config.toml
num_attention_heads = 9
intermediate_size = 2304
norm_place = "pre"
tie_word_embeddings = true
parallel_block = false
init_std_qkv = 0.0144
decay_shape = "linear"
MLP neurons of a small language model. Each row is named by its layer, matrix (up: input weights; down: output weights) and neuron, and shows model dimensions 400-527. Each number is 200 + 20 x the weight over its row's rms, rounded and kept within 0 to 999.
After each neuron's rows is what it responds to, as a language model described it from the Wikipedia text at the highest values.

L5.up1481,203,215,211,183,195,223,194,182,218,168,175,177,192,200,194,194,182,160,184,240,212,200,200,192,181,181,203,227,178,167,191,197,160,167,200,211,202,227,212,195,206,233,191,185,201,194,222,225,208,184,190,185,203,196,213,171,154,165,200,199,175,213,215,207,198,226,205,210,221,210,183,223,193,196,166,182,196,164,217,198,192,184,169,200,197,250,171,182,168,210,213,176,197,174,180,168,221,202,221,202,191,191,207,189,228,213,165,181,201,203,225,182,207,162,215,240,167,203,233,209,181,185,210,236,212,194,187,217
L5.down1481,216,194,234,220,170,210,225,205,191,211,240,164,215,208,202,229,209,243,252,204,228,194,223,225,170,224,202,205,209,241,197,169,235,223,224,181,195,220,196,183,196,191,202,198,214,191,190,204,169,202,220,179,169,166,183,203,188,199,181,186,218,186,195,191,177,226,202,211,188,217,203,189,213,195,199,196,207,212,223,188,217,234,179,177,184,188,208,209,211,209,149,211,215,173,196,193,169,219,172,228,188,211,177,209,171,204,206,206,215,174,214,192,182,224,191,191,218,199,232,229,181,218,204,207,210,173,192,211
Articles, numbers and adjective pieces that open a noun phrase before its head noun, e.g. further assault, cur-ved edges, highest-sc-oring player, two FJ-3.

L3.up1859,218,207,168,200,188,195,189,203,210,214,203,188,220,160,208,212,170,183,202,226,200,215,176,224,179,215,203,208,176,195,199,189,201,147,173,178,236,217,210,225,241,205,179,207,210,234,182,230,188,214,213,183,210,165,217,200,197,210,167,191,193,210,200,196,220,215,186,184,188,164,187,208,204,235,176,196,197,182,172,223,221,214,243,207,229,165,198,178,197,210,221,216,179,228,220,171,198,183,211,227,183,209,232,147,244,209,190,227,186,203,194,184,241,193,233,220,191,205,215,205,189,198,223,201,184,173,226,231
L3.down1859,186,204,207,219,193,187,230,198,200,211,198,216,211,200,177,224,184,189,194,213,176,188,242,221,210,195,205,166,173,180,228,209,214,176,171,169,209,170,227,223,203,198,187,189,205,206,167,206,231,205,214,218,206,189,227,210,201,176,170,165,172,221,161,203,190,207,204,220,196,229,210,194,188,187,222,207,252,209,239,238,236,179,206,200,158,194,215,257,238,179,214,243,166,203,222,237,222,213,202,203,212,183,194,175,196,246,202,198,205,201,232,170,201,213,207,196,182,220,196,207,204,232,202,169,229,176,142,154
Middle or final pieces inside long identifiers and codes, like ISBN, Ensembl or FIPS digits, acronym tails (PDBe, NASDAQ OMX), and infobox values.

L2.up1453,219,220,216,193,223,180,175,187,214,215,198,195,199,204,183,192,190,175,210,182,217,183,229,208,243,203,160,198,200,186,174,173,202,202,201,193,201,188,218,221,216,208,184,208,147,212,210,183,222,185,214,195,203,227,171,195,231,191,215,192,200,228,194,230,189,221,191,199,212,168,161,164,166,165,206,198,238,206,192,228,234,221,214,204,167,168,185,199,211,181,202,213,168,190,200,197,161,180,161,162,209,219,157,218,188,190,214,182,198,211,214,196,237,201,202,200,211,206,222,207,175,254,217,213,228,219,200,206
L2.down1453,193,195,187,216,165,194,182,211,192,210,176,196,196,217,191,204,215,192,213,181,231,180,223,193,229,188,204,183,161,222,174,179,210,158,221,190,188,195,180,206,196,193,157,188,166,179,184,248,201,187,204,193,193,222,242,214,173,230,219,192,206,208,181,155,164,202,198,192,234,203,228,184,198,170,192,193,208,177,232,197,181,215,183,208,157,237,204,193,207,192,195,169,221,212,182,184,197,200,196,242,196,213,167,244,231,177,197,189,218,215,199,195,200,192,195,147,179,188,194,181,174,210,159,211,218,208,214,207
Verbs of a person's fate, especially death, after was/were/she, e.g. killed, died, traded, released; also closing = of article title headers.

L5.up480,204,192,231,182,203,234,194,230,217,178,187,194,210,174,196,217,199,229,222,231,193,197,195,200,167,193,189,212,189,204,175,204,222,221,190,208,213,193,229,188,184,183,167,196,214,264,178,213,156,199,198,192,200,211,206,190,202,209,229,193,220,204,211,202,214,193,199,180,187,207,206,188,191,166,168,195,218,193,235,181,199,207,220,213,185,196,177,215,208,199,190,215,197,204,191,196,226,215,172,182,193,221,188,214,200,191,207,188,179,191,166,263,169,164,228,218,199,232,204,205,194,161,218,199,178,224,216,206
L5.down480,185,160,193,176,213,189,171,204,207,229,220,181,169,177,203,228,167,185,182,194,197,196,223,195,222,219,162,243,188,184,193,178,209,199,220,219,226,194,220,247,204,193,213,131,195,178,221,191,192,183,168,192,208,219,205,191,218,207,201,201,180,186,189,228,185,199,222,202,209,182,190,168,206,206,210,197,219,216,178,218,153,240,176,204,194,193,227,191,197,200,210,204,173,187,207,240,201,240,199,263,199,164,219,195,200,149,227,176,217,216,199,210,223,197,201,221,183,222,208,182,203,239,189,207,189,198,220,195
Word right after "the" that opens a noun phrase, such as first, one, more, final, most; also "and" joining co-credit verbs like "produced and composed", plus a few mid-word pieces.

L3.up502,178,200,180,192,175,222,240,199,210,195,212,178,199,194,216,219,205,212,209,238,195,223,195,180,185,182,160,218,208,183,172,254,200,199,212,209,180,205,211,183,202,172,204,169,189,199,195,207,209,233,197,186,191,232,216,228,171,192,212,159,223,184,196,215,173,224,189,196,255,179,208,179,195,236,195,202,218,197,246,196,206,220,233,189,194,197,191,198,220,231,188,213,200,198,183,207,195,230,214,223,227,230,191,217,234,184,209,194,179,188,195,187,201,209,207,219,212,175,232,203,193,202,201,209,190,190,185,209
L3.down502,209,197,219,156,228,234,192,181,187,229,171,200,197,190,183,177,212,231,192,191,229,173,197,196,162,202,195,213,202,195,185,205,184,186,226,230,177,202,217,187,221,195,192,202,186,178,208,255,210,188,201,193,176,182,213,194,179,180,209,162,190,207,196,216,190,227,215,193,211,210,159,220,205,214,220,212,186,222,203,212,207,206,161,212,213,159,183,211,217,194,215,215,206,197,214,207,190,200,186,191,202,231,193,190,178,208,218,213,213,215,239,224,170,181,169,183,201,171,176,191,208,190,199,222,223,197,209,187
Head nouns right after "the", usually "in/of/at the", naming a place, part or thing already mentioned, e.g. parish, ground, school, centre, ship's.

L2.up163,224,183,199,231,179,220,234,170,212,189,207,183,230,182,209,206,217,206,237,205,207,238,205,213,201,187,207,193,191,207,229,186,194,179,206,187,220,200,180,204,175,197,192,164,213,187,215,213,184,233,178,193,208,201,185,217,185,188,191,210,185,198,179,175,204,207,189,208,243,203,169,169,232,193,208,218,224,193,196,211,211,191,209,194,200,172,188,230,213,220,204,190,206,171,191,220,212,254,195,175,225,213,212,213,180,219,218,201,237,212,136,174,188,209,187,178,171,197,215,169,192,217,221,199,186,200,175,200
L2.down163,170,196,235,135,205,205,194,219,182,191,198,225,183,186,210,218,197,221,256,181,187,198,205,168,196,211,213,219,194,200,207,245,194,213,177,211,207,219,222,190,202,205,205,202,160,235,155,214,240,174,191,180,152,175,183,157,200,219,192,190,190,191,170,196,183,184,205,193,179,274,215,226,191,211,209,229,210,195,171,204,225,176,206,209,208,205,177,225,221,224,210,213,203,246,222,200,185,194,224,221,180,187,208,224,172,213,220,228,198,184,232,224,186,227,212,210,177,216,218,237,202,210,198,205,170,191,219,159
Connectives and punctuation (and, in, for, commas, &) right after a name inside titles, author lists or tables, like "Woman in Every Man's Life" and "Lawrence & Ide, 2003".

L5.up1686,221,207,187,189,181,193,201,196,198,224,193,199,230,206,204,176,210,187,221,234,195,186,249,205,196,194,177,196,187,209,197,211,165,192,221,214,194,195,227,169,187,201,194,167,217,191,209,176,193,203,200,209,207,181,185,202,168,178,223,214,201,223,160,229,228,215,212,194,164,191,208,187,183,223,212,208,194,195,223,190,161,231,213,211,211,207,218,183,214,192,249,170,181,205,194,222,188,190,213,223,159,212,203,204,186,205,228,231,193,185,220,187,198,171,193,207,213,212,184,198,223,189,191,216,209,175,210,203
L5.down1686,208,212,180,220,224,197,224,207,215,180,202,214,222,203,247,220,213,191,231,212,213,191,167,231,195,220,233,180,212,168,214,211,206,209,153,206,213,202,190,207,193,187,196,190,201,210,190,215,191,188,221,228,191,225,180,225,199,191,215,192,205,159,240,173,216,182,225,205,229,194,203,214,194,153,187,221,179,191,202,213,220,250,212,187,205,205,211,229,221,223,206,224,229,191,199,179,201,213,184,211,205,232,181,193,217,219,185,212,202,218,203,226,195,220,225,180,184,193,197,202,155,214,212,198,163,196,199,192
Tokens inside or between personal names: "and" linking two first names before a shared surname, and surname word pieces (Cand-ler, W-ormell, De-ering).

L3.up41,184,199,170,179,222,194,180,200,217,199,189,204,184,217,200,237,193,203,207,210,249,208,217,196,239,199,182,177,212,226,182,188,205,202,219,208,183,217,175,177,174,212,182,208,227,234,233,218,209,205,191,192,221,214,206,189,247,186,194,192,187,198,184,222,190,167,177,243,205,204,194,233,190,192,196,210,186,195,220,191,203,228,208,209,197,180,221,206,209,209,170,240,207,199,197,215,201,193,180,202,211,195,196,179,205,209,221,209,179,209,192,236,183,176,233,161,202,217,177,204,191,222,197,204,221,195,184,206
L3.down41,202,168,250,205,233,212,244,187,190,184,202,209,188,221,212,197,230,187,177,194,192,194,233,208,190,210,205,181,214,197,225,182,211,189,245,204,177,207,183,193,217,194,202,201,212,181,186,199,228,190,224,174,203,204,201,197,216,175,166,178,175,215,203,225,210,217,192,196,216,188,190,204,212,209,197,194,189,246,216,193,190,247,222,168,236,211,183,183,185,214,228,205,204,173,207,233,217,171,165,233,192,175,223,189,194,196,217,220,199,187,205,193,171,191,203,191,210,200,208,186,191,160,204,186,196,179,195,220
Tokens just before a creative work's title is named: genre nouns like musical, book, film, drama, memoir, or phrases like "such as", "editor of".

L2.up1861,194,204,228,222,173,169,220,223,197,199,200,200,211,189,226,204,257,201,208,223,208,199,195,216,179,217,178,229,181,210,204,231,197,193,211,185,198,208,211,233,225,178,165,206,211,206,230,208,217,191,216,187,200,180,212,213,209,195,214,225,199,209,197,197,241,240,198,196,190,196,188,216,200,213,210,212,202,210,177,191,208,189,195,158,197,195,222,205,176,174,196,213,207,189,216,206,198,218,210,206,238,233,205,206,233,168,179,208,196,186,200,194,227,202,226,206,174,192,190,196,214,169,216,202,218,169,236,219
L2.down1861,166,225,171,208,209,174,181,238,210,246,187,183,211,198,202,180,175,236,212,188,188,200,223,209,185,205,213,183,177,228,179,183,174,215,236,216,204,213,197,205,186,187,228,183,238,197,207,157,189,185,174,185,183,186,191,220,221,226,187,229,211,216,209,220,220,195,189,190,197,198,221,192,178,205,207,181,210,223,238,196,174,202,199,230,172,205,209,173,176,175,200,199,175,176,217,228,188,188,170,156,190,167,213,232,160,226,209,182,158,205,193,203,196,176,189,185,223,199,209,247,170,198,200,207,190,193,216,180
Word-final pieces or key nouns in biology and medicine text, such as imm-une, ch-romosome, ster-ile, plus gene and expression; weaker on miscellaneous word pieces.

L3.up811,207,177,235,212,237,194,248,217,212,211,193,207,217,197,248,228,197,229,195,220,184,198,187,216,212,201,202,210,214,219,210,176,206,182,214,218,215,187,174,225,190,216,211,187,224,158,211,210,180,182,223,191,221,154,213,178,201,223,180,212,221,218,194,229,191,184,222,213,189,176,165,193,197,193,223,224,200,204,205,180,199,194,179,195,171,194,212,200,188,194,163,209,204,214,190,208,163,155,164,188,174,205,195,206,195,223,213,185,208,184,184,185,221,176,211,170,207,166,223,215,237,229,205,202,177,198,218,220
L3.down811,198,213,221,189,197,198,238,206,214,182,202,191,185,213,224,190,175,197,179,199,178,230,168,180,222,175,202,191,204,238,177,205,193,213,198,222,210,212,199,194,240,203,210,219,189,137,183,186,197,199,203,191,193,185,198,189,187,183,209,181,252,234,192,206,190,220,205,181,178,210,203,210,212,184,209,206,206,230,202,207,193,215,186,202,207,184,236,214,195,169,209,171,198,219,199,239,222,193,191,168,195,187,207,224,192,205,201,190,209,234,202,207,190,174,214,176,184,209,205,194,255,190,195,196,175,165,249,190
Tokens that attribute a statement to a critic, publication or source, mostly in reception sections: wrote, of The, critic, stated, review, Times.

L5.up1932,179,203,196,184,167,216,219,236,219,204,208,226,170,208,217,192,204,180,205,208,231,175,171,199,209,187,200,205,167,202,204,191,200,199,210,192,198,201,207,232,183,223,204,217,207,182,208,153,192,202,172,196,234,180,206,211,155,180,244,191,194,181,191,153,168,186,220,182,160,178,160,203,208,214,222,209,212,225,187,162,218,189,175,201,242,162,183,217,227,187,273,211,219,203,202,150,163,211,162,171,208,179,193,194,255,168,203,191,208,213,187,209,225,200,185,222,202,155,175,171,196,225,199,229,180,222,192,217
L5.down1932,171,189,204,182,199,241,199,190,233,206,186,187,182,222,184,223,200,200,200,199,229,177,205,168,230,166,205,218,180,181,187,201,186,191,222,204,188,199,192,164,191,206,200,218,193,216,221,179,195,186,214,208,209,158,207,220,191,216,215,208,212,177,164,217,164,205,194,197,207,195,173,204,204,213,208,215,175,220,191,206,182,211,167,214,197,179,190,172,184,197,221,201,197,203,215,223,164,267,216,201,195,231,184,208,220,185,217,217,207,171,192,210,198,232,211,204,211,209,189,187,216,256,205,230,226,229,174,175
First pieces of split words, often names or years in tables and lists, such as the 2 of 2021, A-se-es, M-ae, G-ene.

L2.up1416,206,171,219,199,201,207,196,206,195,258,216,220,220,200,210,153,160,202,193,218,234,194,203,228,190,213,206,179,180,218,197,194,199,200,208,207,209,233,200,183,179,220,194,252,223,220,195,187,207,187,189,212,195,192,221,187,187,185,203,178,242,177,224,217,177,206,178,222,191,193,255,204,207,217,218,202,188,183,200,182,219,217,158,209,177,209,197,183,202,202,209,204,217,203,208,203,215,211,211,188,220,207,185,216,179,187,199,248,185,199,162,236,214,222,217,137,200,190,222,174,229,211,195,199,232,242,182,188
L2.down1416,194,169,190,176,208,176,202,168,213,199,172,198,216,202,195,232,218,221,178,237,228,208,168,179,200,198,187,192,166,190,194,186,175,230,207,202,195,205,218,190,239,199,177,196,219,186,207,198,182,193,205,257,225,177,201,188,175,212,229,173,205,203,241,215,216,204,216,220,182,220,203,191,177,206,195,178,214,198,226,213,170,184,180,204,211,225,192,184,175,227,216,158,219,166,194,193,171,209,208,241,199,195,207,188,204,173,221,183,199,222,203,210,212,215,226,143,186,189,205,211,207,199,183,168,231,216,231,205
Short word-start pieces ending in e or o that break a word before another vowel, often in tables and names: Se(ed), Se(a), Be(ihai), F(ee), Ro(of).

L3.up1589,223,198,193,216,207,183,217,167,176,206,219,203,168,186,193,226,220,182,210,214,203,188,197,182,185,230,209,199,239,225,227,199,183,215,189,188,175,212,223,177,231,213,242,175,182,189,197,190,161,214,207,191,190,176,191,208,182,214,194,189,194,238,139,182,204,199,208,217,227,205,236,187,228,231,182,232,191,255,203,175,222,224,228,217,187,218,185,189,164,221,199,234,242,164,224,172,207,172,261,188,228,187,193,210,176,206,185,217,204,220,203,225,195,183,211,185,217,215,198,206,179,190,166,237,217,199,170,197
L3.down1589,219,156,183,206,222,190,227,179,181,247,208,184,208,174,168,215,185,222,194,185,182,199,196,189,220,220,204,199,187,212,217,209,174,171,191,182,215,199,216,194,175,186,205,160,187,162,229,187,190,179,215,225,222,173,199,191,205,225,227,178,222,232,170,188,222,218,194,208,238,192,225,244,218,214,210,217,187,201,192,216,169,209,180,210,195,190,170,180,236,234,184,175,191,225,218,228,193,218,236,194,189,207,162,189,180,267,232,199,195,202,202,163,212,201,222,210,174,213,230,207,180,217,198,170,189,190,229,177
Final pieces completing adjectives or participles that describe something, often split mid-word, such as disturb-ed, r-ough, intellig-ent, ste-ady, gre-asy.

L3.up2229,213,206,230,212,213,213,231,219,196,188,201,198,182,192,203,223,206,237,201,220,207,209,179,193,214,225,224,171,191,190,191,188,162,161,208,210,225,211,207,234,164,207,202,194,189,222,181,181,197,207,209,206,210,226,220,217,221,182,184,239,217,214,232,211,200,169,189,212,191,223,189,160,209,196,155,219,190,204,211,186,227,228,173,189,222,210,170,198,194,216,195,203,184,206,209,201,194,182,185,162,189,170,193,187,166,191,204,176,183,181,183,197,186,170,213,197,220,208,209,201,196,210,194,196,243,207,196,213
L3.down2229,166,213,190,193,178,168,203,217,208,214,205,206,215,229,227,174,180,184,206,202,162,197,194,215,226,199,209,219,179,198,227,197,205,173,191,186,204,183,236,178,192,198,182,213,229,187,204,231,217,193,193,224,179,209,171,197,215,194,178,205,212,222,204,213,162,187,189,213,244,206,220,216,213,199,195,183,193,212,169,219,215,200,239,208,226,197,204,197,226,159,207,210,175,227,186,159,203,199,190,211,186,199,174,202,224,202,188,211,210,183,205,189,228,210,212,221,202,191,205,205,205,184,232,183,226,197,195,199
First token or piece of a person's surname after a given name or initial, e.g. F in Feynman, B in Biberstein, bi in Giambi.

L5.up1260,196,188,199,199,206,179,207,242,175,188,198,165,207,210,204,188,211,201,169,214,239,214,179,196,218,227,155,209,191,184,211,222,205,185,182,205,201,184,217,227,214,195,169,186,175,178,179,205,215,149,218,244,219,227,215,210,199,252,196,207,210,209,247,172,162,184,208,193,199,197,182,204,194,211,196,188,209,233,238,193,214,157,217,220,168,255,166,166,189,209,187,195,195,215,176,203,182,188,196,193,194,200,198,211,194,174,192,221,170,194,208,208,224,182,235,187,196,213,199,193,210,197,224,208,201,183,176,187
L5.down1260,205,212,214,220,204,216,194,203,182,179,230,167,227,217,199,191,217,206,201,173,169,189,166,204,228,199,206,212,196,190,216,156,203,195,241,198,218,222,189,175,216,224,223,182,208,156,197,204,183,173,251,212,199,197,205,216,185,199,197,183,176,204,228,233,213,235,198,162,193,204,204,194,206,192,196,186,167,182,253,182,245,224,205,205,178,176,228,189,173,188,206,206,200,208,186,199,190,241,207,202,204,197,217,216,207,178,204,197,208,203,198,187,214,231,239,190,210,188,192,220,206,177,196,226,204,209,183,182
Words in critical-reception passages that lead into a verdict or count, such as received generally/mixed, 19 crit(ics), a run; elsewhere scattered word pieces and connectives.

L5.up699,199,192,197,150,205,206,210,182,213,193,210,194,217,206,189,194,163,179,213,193,220,232,208,196,211,184,189,210,198,197,167,215,215,209,196,192,204,213,179,198,163,217,201,200,203,213,201,221,226,180,186,205,195,199,195,146,226,191,184,173,192,207,191,194,226,205,227,219,197,190,219,204,206,214,204,199,209,207,205,211,231,200,206,164,155,239,211,208,223,166,185,239,197,202,186,234,185,185,221,190,189,191,210,199,198,161,238,203,181,177,205,205,162,211,232,183,173,210,183,212,184,194,160,207,188,190,182,222
L5.down699,218,182,185,219,201,211,216,194,165,195,198,204,186,171,201,168,165,167,217,189,225,216,199,196,196,164,234,175,208,212,208,190,182,199,199,203,222,210,159,187,231,215,195,204,210,213,200,202,225,211,179,201,176,172,175,178,190,171,193,164,195,203,204,199,195,234,177,201,214,184,191,227,183,210,217,197,195,225,209,213,192,208,212,207,211,201,186,229,198,117,202,221,199,191,199,242,220,205,212,213,189,177,205,208,236,203,191,227,235,198,214,189,177,206,219,173,176,221,218,198,172,183,183,196,175,221,198,219
Tokens in passages about artworks, books, albums and video releases, e.g. illustr-ations, self-released, comic, editions, "chronicled in a".

L5.up2282,204,190,238,246,202,166,245,186,209,192,215,222,232,193,214,206,194,204,220,221,234,226,223,174,198,212,176,213,208,198,187,203,203,203,169,184,229,182,204,177,226,234,172,141,153,205,185,185,215,191,222,202,178,186,226,200,206,191,191,162,202,218,194,224,207,209,223,185,215,161,156,197,210,222,227,184,217,211,210,193,196,175,201,190,226,223,211,222,153,210,226,232,206,164,197,231,203,217,222,210,210,197,203,175,206,203,185,225,175,191,168,166,216,185,257,239,202,218,198,178,167,210,249,219,160,168,210,213
L5.down2282,237,195,211,201,212,217,182,194,214,208,195,192,205,195,233,204,236,221,232,183,186,217,177,198,198,214,235,176,190,213,199,191,178,231,206,177,239,216,217,189,201,212,192,189,207,218,198,157,221,175,194,224,200,179,196,187,160,184,171,193,184,224,192,180,198,232,190,165,197,190,216,206,173,192,177,155,205,191,195,215,215,207,251,178,209,187,235,197,208,217,223,175,180,189,197,195,191,206,214,226,203,210,158,182,214,187,236,199,188,200,201,197,193,214,204,204,176,199,181,225,171,198,198,178,210,193,168,208
Short word pieces, digits or periods inside technical terms, citations and table entries, e.g. the g of salivary gland, Vol. 1, B-2.

L3.up1496,211,196,225,190,235,207,209,238,177,200,184,226,210,203,212,238,194,237,183,214,193,173,186,179,164,199,186,196,193,185,167,184,183,178,203,228,228,192,198,191,224,230,196,219,207,183,186,227,187,188,194,181,173,197,204,165,214,188,195,178,228,203,185,195,239,160,183,194,213,212,212,184,202,213,201,228,209,214,220,204,197,207,179,214,218,212,202,148,216,235,211,194,197,204,200,216,219,171,175,145,208,189,214,231,210,179,190,202,210,212,178,234,163,187,220,174,208,185,226,219,223,228,209,209,203,201,204,226
L3.down1496,231,186,196,213,176,156,223,227,211,236,216,228,190,185,223,197,200,199,205,195,219,203,153,171,204,191,194,151,227,146,184,207,198,214,197,186,222,195,192,235,208,209,191,197,210,190,178,209,184,202,206,190,181,206,212,167,180,194,223,189,258,191,192,245,214,213,205,151,189,222,226,214,162,176,183,217,250,201,214,195,167,201,191,209,186,175,170,164,191,200,195,170,199,224,215,203,217,204,199,207,180,229,195,236,167,203,178,215,224,205,194,215,182,159,220,198,199,146,211,199,173,240,206,205,220,193,190,221
Verbs of saying, telling or realizing (said, told, realizes, wrote) and the "that" or object right after them that introduces reported content.

L2.up886,197,202,172,233,181,236,224,231,189,200,192,217,183,223,179,192,188,199,188,235,187,211,238,207,207,193,213,226,178,148,222,212,214,232,177,187,216,212,210,210,188,201,214,206,222,194,206,215,193,174,202,219,190,202,248,188,194,197,195,222,236,183,232,204,182,202,180,195,204,200,206,222,193,209,177,176,209,202,179,147,213,197,231,215,215,200,186,220,229,180,173,228,196,188,190,204,201,204,159,158,194,214,198,187,179,199,201,209,182,189,196,183,188,196,184,191,193,219,216,211,194,198,181,171,203,197,223,225
L2.down886,219,212,207,172,189,220,215,229,189,198,197,200,203,190,188,224,199,190,174,216,188,195,194,166,217,189,208,170,197,199,191,205,210,196,191,160,196,216,224,190,258,199,189,206,159,208,198,216,230,221,224,197,189,207,205,230,222,219,198,190,212,204,196,193,204,183,185,181,196,198,189,181,210,198,206,193,221,205,204,193,228,183,213,220,206,206,183,239,197,222,193,207,210,230,196,222,208,197,169,194,244,169,191,175,197,179,200,184,165,196,232,208,211,219,174,198,176,195,218,212,190,187,193,177,204,229,237,204
Generic nouns right after "the" that refer back to an entity already introduced, such as the line, the show, the series, the game.

L5.up1122,178,217,184,232,208,207,244,232,213,185,222,215,218,209,194,205,193,190,157,220,204,209,219,193,215,201,187,175,187,182,186,169,217,182,188,205,218,176,226,241,221,242,215,214,204,193,198,225,214,195,162,163,207,188,156,216,196,165,237,195,200,211,191,189,164,217,212,221,213,201,200,193,206,182,182,211,229,198,198,195,232,220,202,180,183,174,198,193,191,191,181,216,243,175,204,227,213,183,188,183,184,192,186,172,171,198,178,191,173,207,179,205,188,238,205,217,215,190,193,195,164,159,206,203,250,195,201,191
L5.down1122,142,202,202,175,198,210,224,204,199,192,213,224,192,182,206,242,202,212,238,217,217,215,224,206,197,194,203,200,228,165,221,180,241,197,236,193,209,218,225,217,234,206,222,209,216,183,193,202,229,174,195,215,194,196,195,196,217,203,207,182,210,193,201,227,192,187,190,222,190,196,198,195,221,213,210,236,203,207,208,178,225,185,193,192,176,190,218,194,191,191,207,199,212,187,218,198,237,183,187,198,174,193,215,191,202,192,228,248,217,214,196,186,219,221,183,216,164,184,223,173,212,188,197,193,181,220,182,201
Narrative main verbs right after their subject, mostly breaking, shooting or shutting (broke back in, broke up, breaks his heart, shut down), plus scattered word-piece fragments inside names.

L2.up1393,190,182,187,193,191,206,207,222,192,195,185,154,219,224,210,206,215,183,188,192,178,224,180,200,186,174,175,216,183,208,194,206,224,164,197,228,224,178,194,193,186,207,238,222,180,209,209,212,182,208,205,227,193,205,213,173,202,212,200,198,230,219,192,191,186,169,227,243,218,189,197,165,181,244,152,185,185,219,190,163,199,213,209,182,196,212,180,195,194,231,185,197,208,186,228,242,213,178,165,161,203,181,168,185,171,192,193,181,249,198,160,206,198,170,182,248,180,192,181,179,164,207,174,197,202,183,197,213
L2.down1393,195,216,193,195,186,189,220,205,177,206,209,210,216,186,176,208,204,188,189,205,220,200,194,225,210,169,203,197,231,184,206,190,216,167,195,213,232,166,195,189,217,194,220,186,189,224,167,199,211,234,193,238,186,198,215,185,206,217,168,202,200,186,216,194,169,232,204,222,190,200,185,232,197,213,203,220,198,212,220,204,230,231,213,198,209,193,168,211,224,201,202,218,181,166,191,169,227,216,217,205,201,180,218,242,204,177,209,191,212,215,165,183,188,182,205,218,187,220,218,186,228,209,182,173,194,185,179,167
Verbs of judging or labelling someone or something, mostly in review and reception text (calling it, deeming, rated, praised, ranked, nominated), plus Turnout rows in election tables.

L2.up2004,200,218,201,198,169,214,210,238,203,189,236,227,183,194,182,180,177,193,168,214,213,176,218,185,200,253,204,178,199,204,205,179,212,205,197,225,177,196,181,212,201,195,214,201,216,242,196,177,201,206,174,212,177,217,216,235,192,191,225,211,225,195,183,197,214,212,184,181,233,202,208,190,190,219,158,202,183,202,185,186,211,232,209,209,189,206,174,201,209,202,182,228,218,180,160,205,184,232,173,187,196,207,195,228,202,189,191,194,153,198,157,212,215,206,188,205,219,186,200,165,213,178,237,189,208,242,208,183
L2.down2004,184,234,176,204,206,244,207,197,223,216,207,177,217,200,201,201,230,193,187,208,238,178,189,168,186,216,206,221,145,207,177,177,220,156,223,171,210,202,182,204,201,190,192,208,213,234,215,186,200,201,191,205,187,230,203,220,202,186,203,218,200,185,201,214,193,190,208,231,202,202,211,183,154,174,222,163,198,193,186,194,207,197,193,218,202,199,194,181,186,187,191,231,178,201,169,180,210,198,188,206,188,168,183,224,238,234,221,196,213,203,165,181,211,222,211,219,185,183,201,172,192,205,178,196,214,213,204,220
Determiners and ordinals opening a singular noun phrase, such as a, an, one, first, the first, often before quantities or career milestones.

L2.up2104,220,186,222,208,198,198,168,180,234,185,210,210,150,200,192,191,159,192,220,192,203,233,200,195,173,180,192,174,241,214,202,177,194,222,195,241,190,222,186,161,178,220,203,224,204,180,201,191,203,199,210,199,211,177,184,150,219,199,202,198,193,211,168,200,223,179,184,205,192,212,182,210,183,182,232,225,214,183,188,213,219,204,198,220,188,180,221,196,197,182,170,242,189,189,201,207,172,171,219,189,166,215,220,201,176,182,191,170,206,206,168,223,188,204,200,182,207,208,222,197,183,239,203,205,171,200,203,248
L2.down2104,198,170,200,206,223,239,236,209,213,180,203,172,187,220,196,212,195,157,199,179,216,214,213,193,212,210,193,232,166,210,170,221,228,201,215,200,185,182,179,203,207,214,187,221,233,204,206,174,213,171,201,188,206,187,217,214,174,172,205,198,205,206,197,203,193,193,169,171,190,192,175,208,198,168,207,177,200,187,215,218,190,207,195,164,205,216,206,205,163,181,196,200,161,211,207,214,198,206,179,203,167,196,206,170,190,155,248,206,202,213,193,171,193,200,206,179,192,190,222,193,162,200,219,161,207,237,224,198
Digit chunks inside four-digit years after a split first digit, such as 2|005 and 1|987, plus middle digit groups of ISBN numbers.